config.toml
d_model = 384
n_head = 4
d_mlp = 1344
norm_eps = 1e-05
positions = "rope"
qk_norm = false
init_std_up = 0.0337
optimizer = "muon_variant"
beta1 = 0.95
warmup_steps = 200
schedule = "wsd"
decay_shape = "linear"
batch_tokens = 65536
doc_mask = false
MLP neurons of a small language model. Each row is named by its layer, matrix (down: output weights) and neuron, and shows model dimensions 128-255. Each number is 128 + 32 x the weight over its row's rms, rounded and kept within 0 to 255. Numbers have three digits each.
A block is one neuron, or neurons of one layer that tend to fire together. After each block is what it responds to, as a language model described it from the Wikipedia text at the highest values.

L3.down30:182173108126141142113114104131172058127151117152112134134099074102106189130108067153141173155071115159127147123156122159118115142133130110157151155153124125106111118134108116199177091155130105122146112183092154097150165195103134129125054119150179131110169110084155167072128112132108107120107134130089129115134128128123121128144181169105101106199095137195066140085108142097142108127115
L3.down35:088086140155180115178127158095155138094123145081070116100119181137180150131139152150150091108120136115116114131161161144125129154122093066137135155070086124146107156181137090187110168084130170075178140096114121175149123140086201108143131168159138168110140121114131074148077110179150107133075082127158144155141127162128079110136098120160098105135102086132127162162115155070111094085125
L3.down187:145120157096080170094099148087133100108140168101149177138114130143178128118111123133130114098102152069110122121154167153149153113071036093108146212137178149153125109108126161127127140086170120160163122155078103154111121096145122144100104255110182138108092064112106107105156154122176095155147076121161161147167108078087107135103113199159156111073119122129113124107175164145166126139154
L3.down1166:052141122090121138123135177076107158103098156134081152133096130113155117140131089115194137121120127149100103123179128158164139205118126136155154137118120140082075139123118130192159145112114182092117075085133154145123107131090156146173140144125180133148180120118126102149106054083153097134123087167136152121165137128122108113142096149145151129116109139036145112091154123068115149139152
Description: Periods and period-plus-line-break tokens that close a sentence or paragraph in Wikipedia prose, usually followed by a new sentence (The, He, In) or a == heading.

L2.down42:139106100149152093078116161130157125105202119136089113165130079123127150123093128114157126113151087131137111154135113147120129101145158140096142156159148116140166142120114158177155190135097103119125157122110075119122138107098052087128133156142154075159141111102195134182146113131108137164099150104092165139161155111112090134155114134140126102124144123080113185123101094104191116127152
L2.down48:114137102097144070149113147140115088092148211151084143181151128184126144180079119115088159135119122109126071167197088100146121138119149109068122179095172151133054131154120147099115132096145160167177179115143125146170138121075172152092128245128088176167116138102160184148175124121097153111057199108145107183143137175085076197046138088103095118128145155063117133079131165120103133122133
L2.down193:071102108125113079144114092078103070138158161103116163130132119146159134148095167150170130106128098132186107102136196148132112063133150096127137140108105095109092065050060104036102152148109141115230133173102048161154153144109100141140155111109210112141119176164119146125189078149117097160153158152146092079115124114124112094116175189166095115108136142072111105146116152115117114107084
L2.down766:091123197071143100140197147119119051135166139104097130156101112138089169172132120164129111096167118080121121081129110125129119085061180160121103148121065159162121164120124084169175144188102096176163117112130122083192159165080074117117160192122125169126140182117054192114165118084105155097121175128164107151145122123128171159149157133112050097106098186064076149142115094080093181124158
L2.down922:101135137145089109104138092146098108098127150174163119090127112105107164145132075105075140134075131113141098087163091133136134141102142117090133139113138133112149085182107154171098151148089094099135153158142165165157179125155120082168070210152126111117172121139142114129054098144106142174102117148177132140126101139072105128136133077101095111105140182045088102154085120079076166164170
L2.down990:128097149088121137175129161134070127108093140117145157145089152096102177154073082132122181118108132170137139139132118161176120204080148078203100105190146143145135137137123170135160130128131166136096078186106156163038095155195211086107143086126100129142093154200093120105165121109151166150082093139147141152135127130102106124175195148073117108093155151120143136195137192148180115142102
L2.down1041:165106084113110129096113080130158083070120091133105102156113096147090181167126184099145056125128150141051105048149112086165174093116174121044144161162134092163116133047093135141126178138153115146087126155110101142162114167154118126153161243170180135129183108154117125132108140116117135120132189090186093127164117158062072168161112124165106129176135143093139131113089180051096197135158
L2.down1088:161126150119114140168113120113118133105229195093166186110109142126128121095089170077100117104172160194101132091126124094145116087096141085121131145082147101121122090165101131112110088049123127102193184213142165167133145112153156167149140231102119134102157162124126100070173149119106070123105113072126144102115108089123042098123135139101117119136134091132144176132158155110102080138156
Description: Commas ending a sentence-initial adverbial or date phrase before the main clause, as in In 2005, / However, / Consequently, / At the time,.

L5.down131:151058150141099110127136127118091136155103089171085131144164113144115138116152141107125129097169074103122149146142147087107077123087156148135171145123126130141144113121088107059115104152110144116137079109121161151122138103121109150104180130122094123143122135164163155140154145098074123114141097166051098145102135137158124121064164122123091166223133114113177126113167111136117156148171
L5.down1316:162105174156176155121113093113136115163104121150148096129179064179138129138132139132107127105072107187189135182058110095173186149120072106132196077140120106169125161085178131123105095186093118140126133137126134084159106170120115155162151067146115185138119094137069186133179182109162099080173200162251100156154133074176137113147140127102164137124121158127117155159119153113125159099156
Description: Sentence-final punctuation plus blank line ending a Wikipedia paragraph, often before a == section heading == or new paragraph; also occasional initials (D.H.) and nouns like company, names, children.

L5.down235:085113136109077168114172087103183132089125119122096094131116119122141126183128172107146143171140151135175082108126142139074132111135130123144155230120121074130104190162138144082166176103091130113207114103106119141119118196111176140156137204072122168129146121132093145112166124103173148156128153137174141092175069164102082092134064132212119146084169142104129080117094152118083160146162
L5.down946:136136085109033147116118104089137041114140130138095172192145092151070107209066159168134145105091169160156111105090096148111102135062129131163126194142123120150082154103139065149058139092158138152205130127024141096139168137148104175180183119128112168146107129123174184135143125161145151149131160120129100159142146187138149120087138083108103120128142142047155124154103103047130108123169
Description: Tokens closing an introductory phrase just before a new clause or subject: commas after fronted clauses, year final digits (In May 2022), so, where, said.

L3.down51:090093161083153172167080162131141141127138153123120155126128086165166149158057151138140203079155101177128170117135162104149097204115153106119141153128138138158127101101143127101198148116113134188113089114110074091148136127136117156063127148133098148107147070143122134139109160089139100136042143149071161087185067112115119112098111124119084125080070235146164135125140208056041168139119
L3.down72:124105126115090084131139130102064087126139131140094182160132205140146094164140108141137096148121168129156188138133100138173105048119146186156126139109103182120117129107133109136103158051134125149116093155070120098096183129072116152122153145119134120140086152090138158096133090118114119169149206153091104118147150137154071174078108144131115124158142201090152135127167091177068143169107
L3.down607:142154158112115130109162111061140076103103169116154143089106162167122154155099097125150108173120131135135151086113139121143135109093156115092141136099110105161076137119129108131137150148111137147219158112100118132184132119157131158156143180115182181109083088132197083174142112088091099170118188061142079149113122124117148174116133163143124123130125159106137171091090132131128176129184
L3.down805:119129111131166155099160090119202124105171117133099144075061087100082122129094097103128098118114155101149166115109137164128124137150136118112161114146152109140172126110083097144097165170091072176129163146080027119131139180155081139167151156151170157132113170203146142110118117123133123187114121130094114139142139189135152121145121140163076078161158187096111147080091114082168158131098
Description: Final token of a time phrase that opens a sentence, just before the main clause, e.g. the last year digit in "In 1992", "same year", "The next day".

L2.down15:108122109164098150114158083078121177104134092124146182145123085099155100115133188117145092076104084115141168109144060124087143114181172183093119162140125105137149102125137179107071148117174081140159149155135134185115095101161120132137111115062209152113156119131128105124170109147122159167113096133102154165142127096131057116147105045128112133097137192120185106120138070138112149123140
L2.down396:112087116132145154141136096115160124161137128145154185119113216120116153092110129047094140134096126160105161119113173160129115110164145119162169176138115143151150180126075131116068125152089149138110093185089194099164096133141152117126111068134172172078158151127120131130133092134119117145159106067101118099133152138126108083141174136130121090124082133148115178124141118084139111123141
L2.down541:082140162081162146100122139086123137107113110099136098123155109134126054138129132158113148120116161074127129092091159148175086096171155122109103067127120200149093145142059135071151078155137120152087128150088163111090059120121097180138133120127152098131169160077164139164100175132151098164141097132090112154168137085124155138109090119121157153163111139134180119124172134087112154103098
L2.down603:139153169128091090119135128081147130076140182137101111137155189135129122125147173140140185098169062114045097177149131167191144102133106108082131180120097159088094147076153106088109152112173097068124175193167121097091112161131101149064127187194123110059114139084114117083114153143109164113120123099154108068098164120128154135106127155118132113103127128133135119136143152167146156133113
L2.down909:096119116124133085141177081091158154166115093160132149078157091134143117116168115152107099132120141135077114129126042147147162119162097078112093125143142129135128134134108145145152116071138113116120141157119115071160109170122133146117147083128148166137190086156139124146102117148142110076112098164058137121166114067065071174068068119099157113126165089131135072135121133108109125130162
L2.down962:132140147093076166144184179076141032162145123158063100133091063107054088107119071158113170189136132180124152164142106098144163109066190121116154134139105140149079119164120118216101158163121076168068100139165172123148146146124184100101137136139167123168135140152134162113128185168087115049068121119134094174109125128111188144095075068122117150162143123110101147104163112109194097088134
L2.down972:076176071120108104119178112044197089178111151143124119187117122173043090148124099178141147125113081056077076123155107153197144104073080154134172111167138143091125133128112124135107099112127136179153139057121141143121147113083085114095121160139155110149107156172093108117116073152116191150067136078105120107148123170147136148113101100098152177111079184037148101184142126099135122094065
L2.down1214:129111106121127151146108135089132157135086162183177170147117137134143120136113130169141112121162107143121138127123137120177095075182097072164164131179151139168098157125157146057188177069179069109134142164103120117187127093114150111106144114159121108113165133163157040130093117136161130141159102155081115142132090148117087145131147209139107047094203159128110139142101079129051161066128
Description: Separators inside compound numbers, usually after a digit: colons in times or durations (23:00, 10:18), dashes in records (58–93), and "to" in ranges.

L5.down868:160142104161112152135153127153119110176142086161160131096125126139118157139111153168128094127145130219098175125129138107123188158142091106155103144125098212138147153076158128111093128105195112127084141163139096137145121172091124137215134074142168104127147130133115102129132115125038144123150145086158170135084127103117087125141077121118120132117113113149107133121152119130171103128131
L5.down1327:109114169160141116119099200079134125193069135175088174157131159116102147171120110134119157085105112118118113126184147158137127142128132127174141131132082097112136145190123152100150133102114119134107093151112134160067145167108161178108133180141144132144129125155103054130129087181095074101080077187129179148186129138169121150102131168134140063112137108104130090166093140147056108151149
Description: Colons, decimal points, degree signs and thousands commas inside numbers in tables and lists, e.g. track times 3:47, 2.18, 57°47′; weaker on first names in lists.

L3.down28:144122163200112129124093129105114152085147106152130104122064123109138139065143138150077146135189165123160067146068169169089146139144144070143109105174138113095159085117185147172193175155154072090117136155109140133161140171084108108102120040099103110119113143127129101147137109104107098093069122169120114114048125165082149184206162126110145101192121125116104161115165158148163087119123
L3.down310:054121151112140131116148174109140153136121170141154133093088170127066055101086089107097042152136101115155203142129148098109099138136119177112157060158072107137109109109124176213120175105101175103172117124109153119129121182129085176166101111116122141121157128174171100108155113129148130172108056103190070137104146099186124120156167141174173072153155166104028123142086124112149157126104
L3.down734:177159139122144079111140133102155169108129193141096138123134154128166138183103175146155087071182123116083092114183157136155148146088170100117109091188136120096146096108151172165116089124107124158162165125068117119141139139145125138088087161092114141125091130075138115107058170151124174130046151142105133164138119183172151102181174117142080127160122080110121137145106149080118108155139
L3.down1240:142134143160051077142142170115173063111100157092124142121125126125134112173149135124096135166148135101138153066105201140135135142144080094146141092168096095161123095188127105146118141079154103174118138149142177098135134119130177133100098140122100138093170166165167102109091108136103123140176102098125142103119177184095105138119145179149097127107165104137176084127134116114102112125117
Description: Second word piece of a capitalized word opening a sentence or line, often after a heading, e.g. D-ame, V-ers, Un-able, H-ence, plus whole openers such as As and Similarly.

L5.down325:113116174121155123096106118126089103113174064135166112104126149091133133165061105115099120094113101096128065119090129089163114074196186119115121107154102159088129110120133147102094146117144108130125093140134146145189159174123068135190129081141131176150121086120154180099145122181131118128111141095129098170166123168143124127117118132158109156138143092185098151173129104157128130157077
L5.down1311:056061103101126104147136144143103154173155136079135136154134157145115141085151139140068144128157132157177144144109127069123096044094159112151144203125108105146125080147153089234144180144165105130141097079144112137083116160214160143113074043099146109164096138106132155118108125181161120179128116133145102111111118111125091106111121162085150191094195108070094072183138118114112108125139
Description: Middle word pieces of a rare name or term already seen earlier in the text, e.g. Akufo-Ad(do), Melan-ota(enia), H-ight(ower).

L2.down51:165191120100108160125064134116100126156147139103125144072110089094135132030045102095117115159115151129112060130104100101120120155101122180140139121062212128114083103133136124152183091155130142099098158066162142122208111138094133090145209118140173133113134093148108141146126104136116144114162180140094117109111170068086122151133126136085143098132130110110167181153149124152111125114120
L2.down179:095098107142070119111074171089040181098160139116125125246112190116097187146139156089097067084189098130121111112153126129148110117119071181126106140140130099159124081101117173119105107109169133132103112112128124121193160162118105147107105162123142037084161148155092097121109186108109123112114129095102128134149133195152120119176086161138091114125114127182131167124118108107084111188200
L2.down190:145137140126195148041185089136099184118112166118146066125119107174157119117153089126106135148192162049114117071139126125138116103152131185159075220089101104139148105092104093107141138121124162151179127053097079165135084134043122145067109153142190115138177083084090106165152116142113121171101074164140105188181127142143093172123097133162153123098216177079090145156106118145113158098144
L2.down249:125162140145153151176164098168108164101133083164048098177093088150091163127134136143096169119201178192134088128112167131107172133166138118101141166144171111147133133170074202130115162093112129146121101089173182129138133086118126107185144170134159134132125100075143142083080112151124127099115140161124178154161148089099092133098127153159178167153013119121173131123068125096121132091125
L2.down354:168112090129104118159180135135095108115096135120138122149180129110106090175160171082147144148136123125154133122110070117137096101067136145133029126110074134139103177110103135090047090109127097124187117092166181120120152186165141162142082141145138159099097110172043146168115116142090099130080142108147160152153127080132112116111148138158146133104106140185098150129106094131164119166119
L2.down359:198187183111122152141135066095141085144140135122104097136143077145122118123129134137148147126165189161172123136075145172136122080139137161075098118124176112151212143123095153125105123125086148148101140127113108112148122144165124113135163124145123167143142167096148111132145167206131108130145097201145178110105145094090134198142126108105121134127157176132139068140046138142109075131123
L2.down454:133130107112117124217210148177082140142125151155168109144152140125119141057075099113123092135162119134088146126119132148139112157079191097086098139103149110119095117152109125091135130124125062174168128104154076113138156144152078200119152122142106143149073119112105139112131132179118179093092214159121150089137084086088137145084097108094087096058121097111157121091158167164128142142131
L2.down1232:153108143167169125083104150149150146098106080115100176116150105048112092171104180126132080096100109108187108102052166101153132104157084160090096105078184122104138082128082170153092157137156160111158109150088078139166136161134144113106097169106108132128129178171173145138165126072135107155160112155161112120138138111125120087125157207079095098100081186136170182110126100101166118135072
Description: Middle tokens of multi-word proper names, mostly "of" in "University of", also "Republic of", "House of", "de", "van", initials.

L3.down103:061054104143151116118161159098105147123069144074161165120139126084078127165087143100132150128141162153145125114138196142120129140074096126143125130125087092113072137117111123126096111121127158133136168134135148173044101098148154088129136158118128094147102133154122129103152098120104107128103106131135178154141087090157161120114128151131110100140127155119128129143157172101139093111144
L3.down123:153147114144103142054119097142138068120124104167207113104126168084166147143141168074143093175125191179135146166121090115135178186141172119132127170118139129135141099132110129090144156136139193124054121122126172131186118192105084143099083084136107109147186101160074119147102119155113113130097143166118157092118131136139120139141164185104125142143089139045175150111096191105102092116146
L3.down697:045086125088181176112127125121108124153107142109124141102096128115112138054093163156091146134183134150110114131144150136096114085155162124183113143140151106134153133095082149121114143159101178118099109137147134188170147089111139203139102138106140144136092079111138119104126088140088121096105171138133103136132122133127120145141117131094103123150180143109191089209083146168141138148158
L3.down1134:148094088133145169081126119142081076120106144056119136118168096125122088190173119136177147125178132196163096121176147108144060119092109153132173174079173140173157138127127116103103155097074141090121151160102114100117168111054138146138167182134175195147123111114106179153125130117116114095129157133135153140132138084111094112206164154068127111093115187126195140164167111180100105128136
Description: Byte pieces of Chinese or Japanese characters inside names given in brackets (蔣子文, 鈴木理夢); more weakly, "of" in institution names (Institute of) and date digits.

L2.down47:149086128115105152184125103142142107130132117142127144144101082084104104105118151119127109077141114114104131123126093166148098182132106137132072173141108097162135190127123104115095136102071106169224109117130141129132131157171082162123115147127086127100161104087096130149187120123102156241088123124136126121101118133143129093174126127141139103178135173092086151086141143097135129149111
L2.down69:103135128187157164115149119115162115106165124121109132105124145136118153120088129087177099113144114116159146167147127071116131100118099118160118136162093163112139106124151133182110092089155109066070104158097141128150063146103108096122128081136105086099121127028186137111194118132135102143137167107154074097122091120154103136125118138156157088101112152163140125141119171066104161123176
L2.down100:126090121168070140110072159123117148149134098145060163119119182108130149161122191114128193081104144144135091218062083133155155144119143106089126144102121101109127191126121143163159071154096144094114143158097142059090128152122034143187095172133132103162114125158162159097111151174098129124105132136150145156119158114100117113177126128125161112113089184128112095184157063077117128119115
L2.down248:136109102087148121082122148169148120124092111064121110150142128192173125121114167137106105097090159160154127115091147127093186105146146120113184141133157124109167138134160090088118130160142115156159142110148120107130098095142094144152099121169160122153112175075132148058107139071119141099174156094218126100107133106133111188120130116182066096111134207095058165119106131092086129095070
L2.down461:142136176181212162148114166158091114128118191133116135117143153106105139171155083154138161122091150160160121141195146134087162180096111170131115162112112174114135120187103103125090154150179114126119123149100118104133131111098223118146111136129113170142135163132035033135138166121196152133165132178177061110129123098133112127162156113197134111087075147093134114099126116111121154096153
L2.down566:133125092094099122139171118119111109104141135137139130146068184119111136117139126122061158111093121130135125089104105136138091093147135087093093123133149151091249174035138150155136131116169162119130150153126115141040149153121144137097135109127179097158103158122143107149149179085137163136152144135161134123097148144121107168068123115199130124113169141061170137134164142109133137129104
L2.down794:134090126136110118146104146164109083137153111140129130183126114118148110111153101164107141136105138124115160118143143153078185136126148116124058166115115081126111077150126105186112119101114169100164161155115177162131171106139144154127131200162079140081100123090114203078140043168113174155151138140190115096151146122119157097143211180153109140145054093023127204088138131111202135154076
L2.down1167:138154201110102108142112147108078117145170190097151130115149180184169175166089142104149104114130116131145143099175085107090117132114088120148142201154102132095154124193157124122127132100104216096087153133187065114137132122114140164061109107128103157123160147084109086194129079082118130133114133126129138113097091165123184138134189080102144065149142182116146062139144142146097099162159
Description: Prepositions and linking words that introduce a source, basis or composition, mostly on after based, plus from, by, of (adapted from, characterized by, consists of).

L2.down87:129207201100121120131128095189144177137117179132155143106103150148112157079132133111162168116141043081122088176149120134187168111154081146129106166126066142103131102163110109126121113186130181138106085144119142153169099136150145156131107147112196132111136129108120115089099160130148100134093119176109169147134118106147114105106148174155101131120127194144114108127118074090130120151141
L2.down310:116120111124117137114131114130153150180103088112157122098089131146094117107149131174152167159213133131119099137125080123120080056102121139085134165040129162110140100136091187123115164126134133188136127147124134180083077200087107097116115154127129116143134183087126166113134155143151161169160111160099138126139097118164090142090101152139214108115116125087151137176124099133142155156110
L2.down687:157173140139170112097136144108107186107117083133116097031097193103087095134149091129148146179108117134163189107096144118133094160156154133165115129110161137084081161133159161112128117132147120136087047134153118160180137107089168073128147107120136115116129183141096076142122150159160126103135073164100160104145120179139102101162069170070190141125181069101149106137106164112111098116064
L2.down758:167106139145060145174123067146163123230120105155121092110148050101093136111101111161120182081140138140126102153179141126136092096091175152123131146119115123028107091148122141154115152104066132168082159095172098164173104127115175150079163127151093088117145168132090105166150115147179138141139142150110087218160097110115132180123143143175191082169089144173113140132114176047107104143106
L2.down912:121043124170164160141079152116105157145123186132142135103080137140121136156168087139199074137202128166142140111104129096154146144123138136073136142124132103090105121153116109117130199128171074103159133135160180139131111114096120142149149166196093206052153133124121164149100157161160136107176120141146074138151037128107170109175145099123162123125166142163120102132171108110200091143090
L2.down992:158109102117113160093086193093165131069104156131179122101122118111120154102130132160149094135051141079128194168085124120208152121093100155114111080151152170043087184147133133163138080085118150077068047125139150127144139125082205117119134141129107164127162139161177133155068147179140130138124059169098093173141158156146088117103108119112148084151148136176178173109116156119123091141131
L2.down1110:135082127119147141100097094121132185074132144171032126145143123092067135060118140163147158142126178119126116143142138133113066119156110153145113118171149089062117136201087129165143201107141165198107137100058127114171165077140124106118161197173171086162152175142125159132088104118165131117102100110135115179182065098166078114178114117106141092126112164072122118147125128122123054127107
L2.down1186:111156117194136161153127155159129157135120150108138159089093091167102156132100089108126094095122151111130213139140128158112167154143118089100115119114176109101135126137129101143144120157113152162135078110209070153158100090143153150163066183117121108123102137121089058120081144143169135089115091135078112124091085143148140123144132161079121130174103149091136079162111110133095124146076
Description: Commas, sometimes colons or dashes, ending a complete clause and introducing an add-on such as including, with, but, where, or an appositive name.

L5.down176:128113149154113093162138073088173067123174119154110144147154128176017106114130170160160154131112080106090158074129157105094130097163122130077113152155126099125111141185175125150105132070140181106112132150135115115106208126114171042127193151146108160123142132085111166202136100155191081137120142128091109141130125135106118184137124080127108137137208151093078151101129162117137141142137
L5.down433:105124127136157081189093146099155130154135110096083131149174112123095156107142087097108080149202127117144099116129221136131159159112111151136077176089110145063138115111096137076102096212118144094096124150156107053115152076112139080152139178132078120133145183123100031113127166101139186175123103104035171173133107141147066113138149191141135072115130048106117151137107148135079143126086
Description: Commas, rarely dashes or semicolons, placed after a complete main clause, before an add-on such as and, but, which, with, including.

L2.down174:051126095127134198131141101063067171122095116143130146115120119119140145126101175151098115082110158146160087106108098136149088149128155142137104109112113146176094134149126129175099133105126137158167123142147100152144099116116175138087109253145128068142109077154101146131114116148088143135104122124156129127085139141149105127144109162108129094096112122187085086077168157073119102102132
L2.down176:158136180126127118165150167104140079172139122086100125128137102164124169107108131113121108108094153170130155102146111103148081054158140140179147160099100114113141178143098116090121132129126122171130131134116152122150132161160121088117133143124118212160164149068115104159179077145200127150159154145144151142142116145168129105093142115188214104139102079096140135103102142098079160177103
L2.down373:129158138139119136143146160086117156184103155095127176107075161134117152107152128161115122148130130160164080122089138102139138115118145132143157123102122157091073067156085113098124140151188107126115133091104176165127119137070157107127166205149147038116131125182195104162114073098168100143133068136189125105151128122143145146131114152156123142078108157068086179129104113107084108163110
L2.down465:112114148121119096101123138135065073162112075126149066168143125084118046158112107087101122106103124087146088143188149137134104133140145101089146172093132150125109121150139126173106176163092137152167108123077138142176137138113038111126171221097161128174075135091155164113125075154125094160045102067139154155145201111117166164108119119175090156108110069094142161191050114140118112098138
L2.down554:163169124118141150121080088173069122128161175153149132128134156140117154132125164105095142152192152180144091136102140084114142099089179111145148092138096137139172115115126164151138178088100116121168140149078133119075144136097121100169163162168162091131102146119073106217105098135187100148149152118176198180153146128112134103120105125127102143126108164092175186101085095099146181119121
L2.down774:149142214179118107116134177085109122125132149113070150121155082141106113167121100104154145142114140122131069102145128157109183031121106133134130135118158169143089175152106086109100178126122139145111163136075151118171144100094131156148134205128165066100141117135153114153104089147109119165141127107120118082190158137097126145171184158110124066156170114024100170078127141155110183140230
L2.down1080:180167160155137181140133175121105144155113177059081139134094146097139091085133120131140138095160172092080109124095154147169117155103101157131151125124176148119113121161159046137120164108102171193117172103132153162107123104113142141115118221121143119123111082114092158117072098085132091176103106171157170142135126127130118132080146128107107139121130141129080145122150153117124108092170
L2.down1267:147101112120117085185139055137115110148103145200072174121088162113179092062117141091148142154202129119105120095167106119196094139072177145150140116123107081102128108179111115122097121118107173130140101134148129169098162102096180159087089201094136141115091137139117092160100103124181074183141124197101129120115068137107147123098175155107127165167123200127088117090153122129128123150161
Description: Tokens that open a new unit of content: the pipe starting a table row, a list dash at line start, "that" after reveals/said, and paragraph-final periods before headings.

L3.down664:106080118178114144120158110181163152144108173098159088181112128108118113125119131177127123166117094100098108147137114110129124159109132128141127173116120093107139114163221147124117046117157139135184129101191173125189092138136143134107160178140114126126118161115160102173107144189128111174119119155099082150122110127127114170094150119166139091088129124076140148140129149135129143132147
L3.down985:109140112090136129134192174083165105124080174102143136139107124104039106057158086127121104143135159109154141104156152086084112167099140137169139161060061156071163138127181068065081086110171130112140111117121133137102050133125146147133162202144152149155146167115122116124179121094218109122171170094133082106104091145147140128151115123107243138150134104172131128106097115167142077134099
L3.down1061:135125049151111161131142157157225170102137123150149125107071125130146089139151105127126178107116117089136175142150129093116136159127106094088095188091124093037097141151073103164125173116148163111141150063131126121166147137084165134199157163125176170145153152149085076163089149105137100117071092128124109104081144093144135137069195181104105137142132172166107133106133107122094179088118
L3.down1092:135160098118103141115102130123078138059106077132116142121126102167129162118141133186118082111141116092140131181127106106119162162136117107122039121175119125123146093090159168121116117083148147128099148155118090148108111156148115142173108127107119146151123131134133069118162137157135091112118123142085126128097081109135096088073147180174118086126152143142194079174101165121160158167098
Description: Commas (sometimes "),") closing a noun phrase in expository prose, before an elaboration or list continuation such as including, with, where, or more list items.

L5.down1125:166110105147120183157158118078130168106170163161089140111160173062119110162123121104103124152201163130116077126097103135127051122156135143192204132092104112141112189122118180155118114127159085102113143107139115133134120128123164161138109099128169098118130114159040130227184040154132112145119095145097082142144134129126090156167108083091118202107105201036073141107064139129144137114191
L5.down1228:128091081076139080122158121124136145093165156110033090152164141151112065168125134167148130108112161113126113101136145088188054077110154168130157153127150171165149061120085121093206121167126143143088154128142101107150131151060158141172132196099115125080151133079154166185090086140087137136138056125147150122232074141112098045136144091133131161136140101094177158130130130044138110144091
Description: Tokens right before an upcoming place or country name, mostly in, of, to, commas and table separators, as in found in, native to, Monterrey, Mexico.

L3.down506:109147121091153138085130089156157040058092115137120164105105185077122081103107145109110131094152106090117123119188125064118163137108152169123147194162148141149142134163114110138074145133116100137101139087143109092130104161134105158133155205177135177159085085050117148148130193131222109061175172153141117123167155128108069151189133131156089082081146125148131158168127135099077138147161
L3.down655:078138168173132109087137089068146097116148170144129097137140125073180142142104149094147169151109127117074135138181111147155138124152175116161096115103122130124131098146065157114104115091086156134081156121111118158178172145142151090163148139137163122127073126046096108162120070127153122190124065145211190122129161144129181083133142163130147080118099115124108098069176153145068140148120
L3.down790:088099162056125126188131094169132061117092124095112171066166159144096118163134144142157109139130113115108109106157079071080135065132104117198118194172139136075091093159124116132139128114121102141101124153109121075114147161122145136161132152169143124122121102082124121140103191066109093125121172233066097112145097116121191131090129129144110110123035133168091127102128167111105156113135
L3.down1321:124169145142186108177106162098140084125112110133123183084114103121129159157173157105088141147148162127115130137147143130190115118168096149128112092132084143133130160117135084132139167125073080079132116073100141172126108093104202104147156066119130155087118077128068127174131110173127168181144142131141169206196210064097133089118108130123125177115142069196091117108151180114082104115058
Description: Adverbs and clause links opening a modifier or clause mid-sentence, often after a comma, and or a noun, such as commonly, only, while.

L5.down210:193116124128148141204157082148125123104095122119151164104145185093127090122090126126126078151114132143164134137142129084088136132095146074122130169097206092111125129139154118208180108067175149135119112135108142147128154111122151166189125042148211166121155051144164140176115103152166127135138132174213145150123096139077093146160134116106159079129133112142110132104134165107132089154112
L5.down259:077141133130142103101143141123153101165129107151107108109149187106143149143111105143137130174156102207137155115180085091140153151143133103135157097131183170102082143095154160199130141097132136113134134099109134140137169112127105114143187046143151087125126097059133174178120067089143143133148202187185148159120094128125133113122091109181113107108094183153134152108132108117126147109103
Description: Forms of be and have (was, is, are, were, has) right after a sentence's subject noun phrase, often a named entity: "Round Trip was", "WLRA was".

L2.down49:104136098191147151128111106161117147142139117178167134125185147090159079095189134151105129107180147204025098044180138135119171139133132155123134085112145140115114120108151124110082134147143133117108156135146064091090157143107146076134161103142143079127115133073097172176139169088109187138111147133111147107138123108067115145115073141104105130098110155109106142078128093120134104058107
L2.down161:132116167088104109132084157177084100166091168134111154183132127138157118161101101131097133064158179120091147151190190141120068165114109073150099092171111079148150158123155137210099100144108123131132169125053140102150166165060110089104161201161121122131152161152188091154154083162058057185102124171142141152132161113156152221148184137151150115095118111142138162112138170105116129163134
L2.down337:124127159205098119079181168143063114087125100110094180164098144149153134140089129128148128131126130101094144143094147196097142128124087118135150127201109095106131157092138137153108132106116128138089164180148074075097117084171083144100141145132128069157164111082066062135187157105132114150146124128097175083184093112147089106159063180134124116171130156157133144096116074128145110165106
L2.down387:106199118121106107191076163112161137131090176181083139135174119148134207146202129163152096099106078127119117098145123113154087099161125147179123133200154078132100103132073134152103130101170163134141131101134113099125170104106133169069206124101118067158139075171128110185124155148171128150121117090163105186107162133058105120085089178169120206169100189137156129064082128126150177174133
L2.down449:089154108165076084068106186097143149108104168127152177132148148128137140075120160162136125125156114111140131171103133106145102143114115145148095160153127066099074117137154165151089158155143107126146108172150108159076133111098156145132031167061095084122127112185121096158153171102089114100081108149119102111183086147179116179218140145119091100116116125134136141120194120128174086093171
L2.down781:159144119176130099139164091150127156079142149117176152161140133064188125131153095136107158089193142154155184166129118126134099106126084099131135149143103088137165134200125108057134137098127100158093111115145119150137129118139101099088173092082090154152128084131175218144186125077123101127113064120103148128094069151110088161069096143157115127179135125152131154107105148108142106087143
L2.down867:089195089087145083162159162082157076105122098122104125190134139132120130158117128148165072142190099151129147111083173106125143154143117142119094126166111154108172144157120113143140123103113132126084156123184141052104133157116108130083107113129147110071198151173114109141116093124138141134156102090177173138051136125094120147094116128149169109094110136106114159107046123154155103185152
L2.down908:092168115149091153133120175141111110117158094106126103083093160108142140111137144156124175147214134088137199042160113147109128092138086165123141112138101092127098143133076147145084075175156109128110156082186114122123149114099115113152115137106119130195116122173114161151170161099119157193093101133116091141116087138179143162134178138107200111091149130116148080098143135128154124161113
Description: Word-internal pieces right after a word's first fragment, often in names and table cells, such as R-ep-ublican, inter-est-ing, Dem-op-olis, Sk-ip.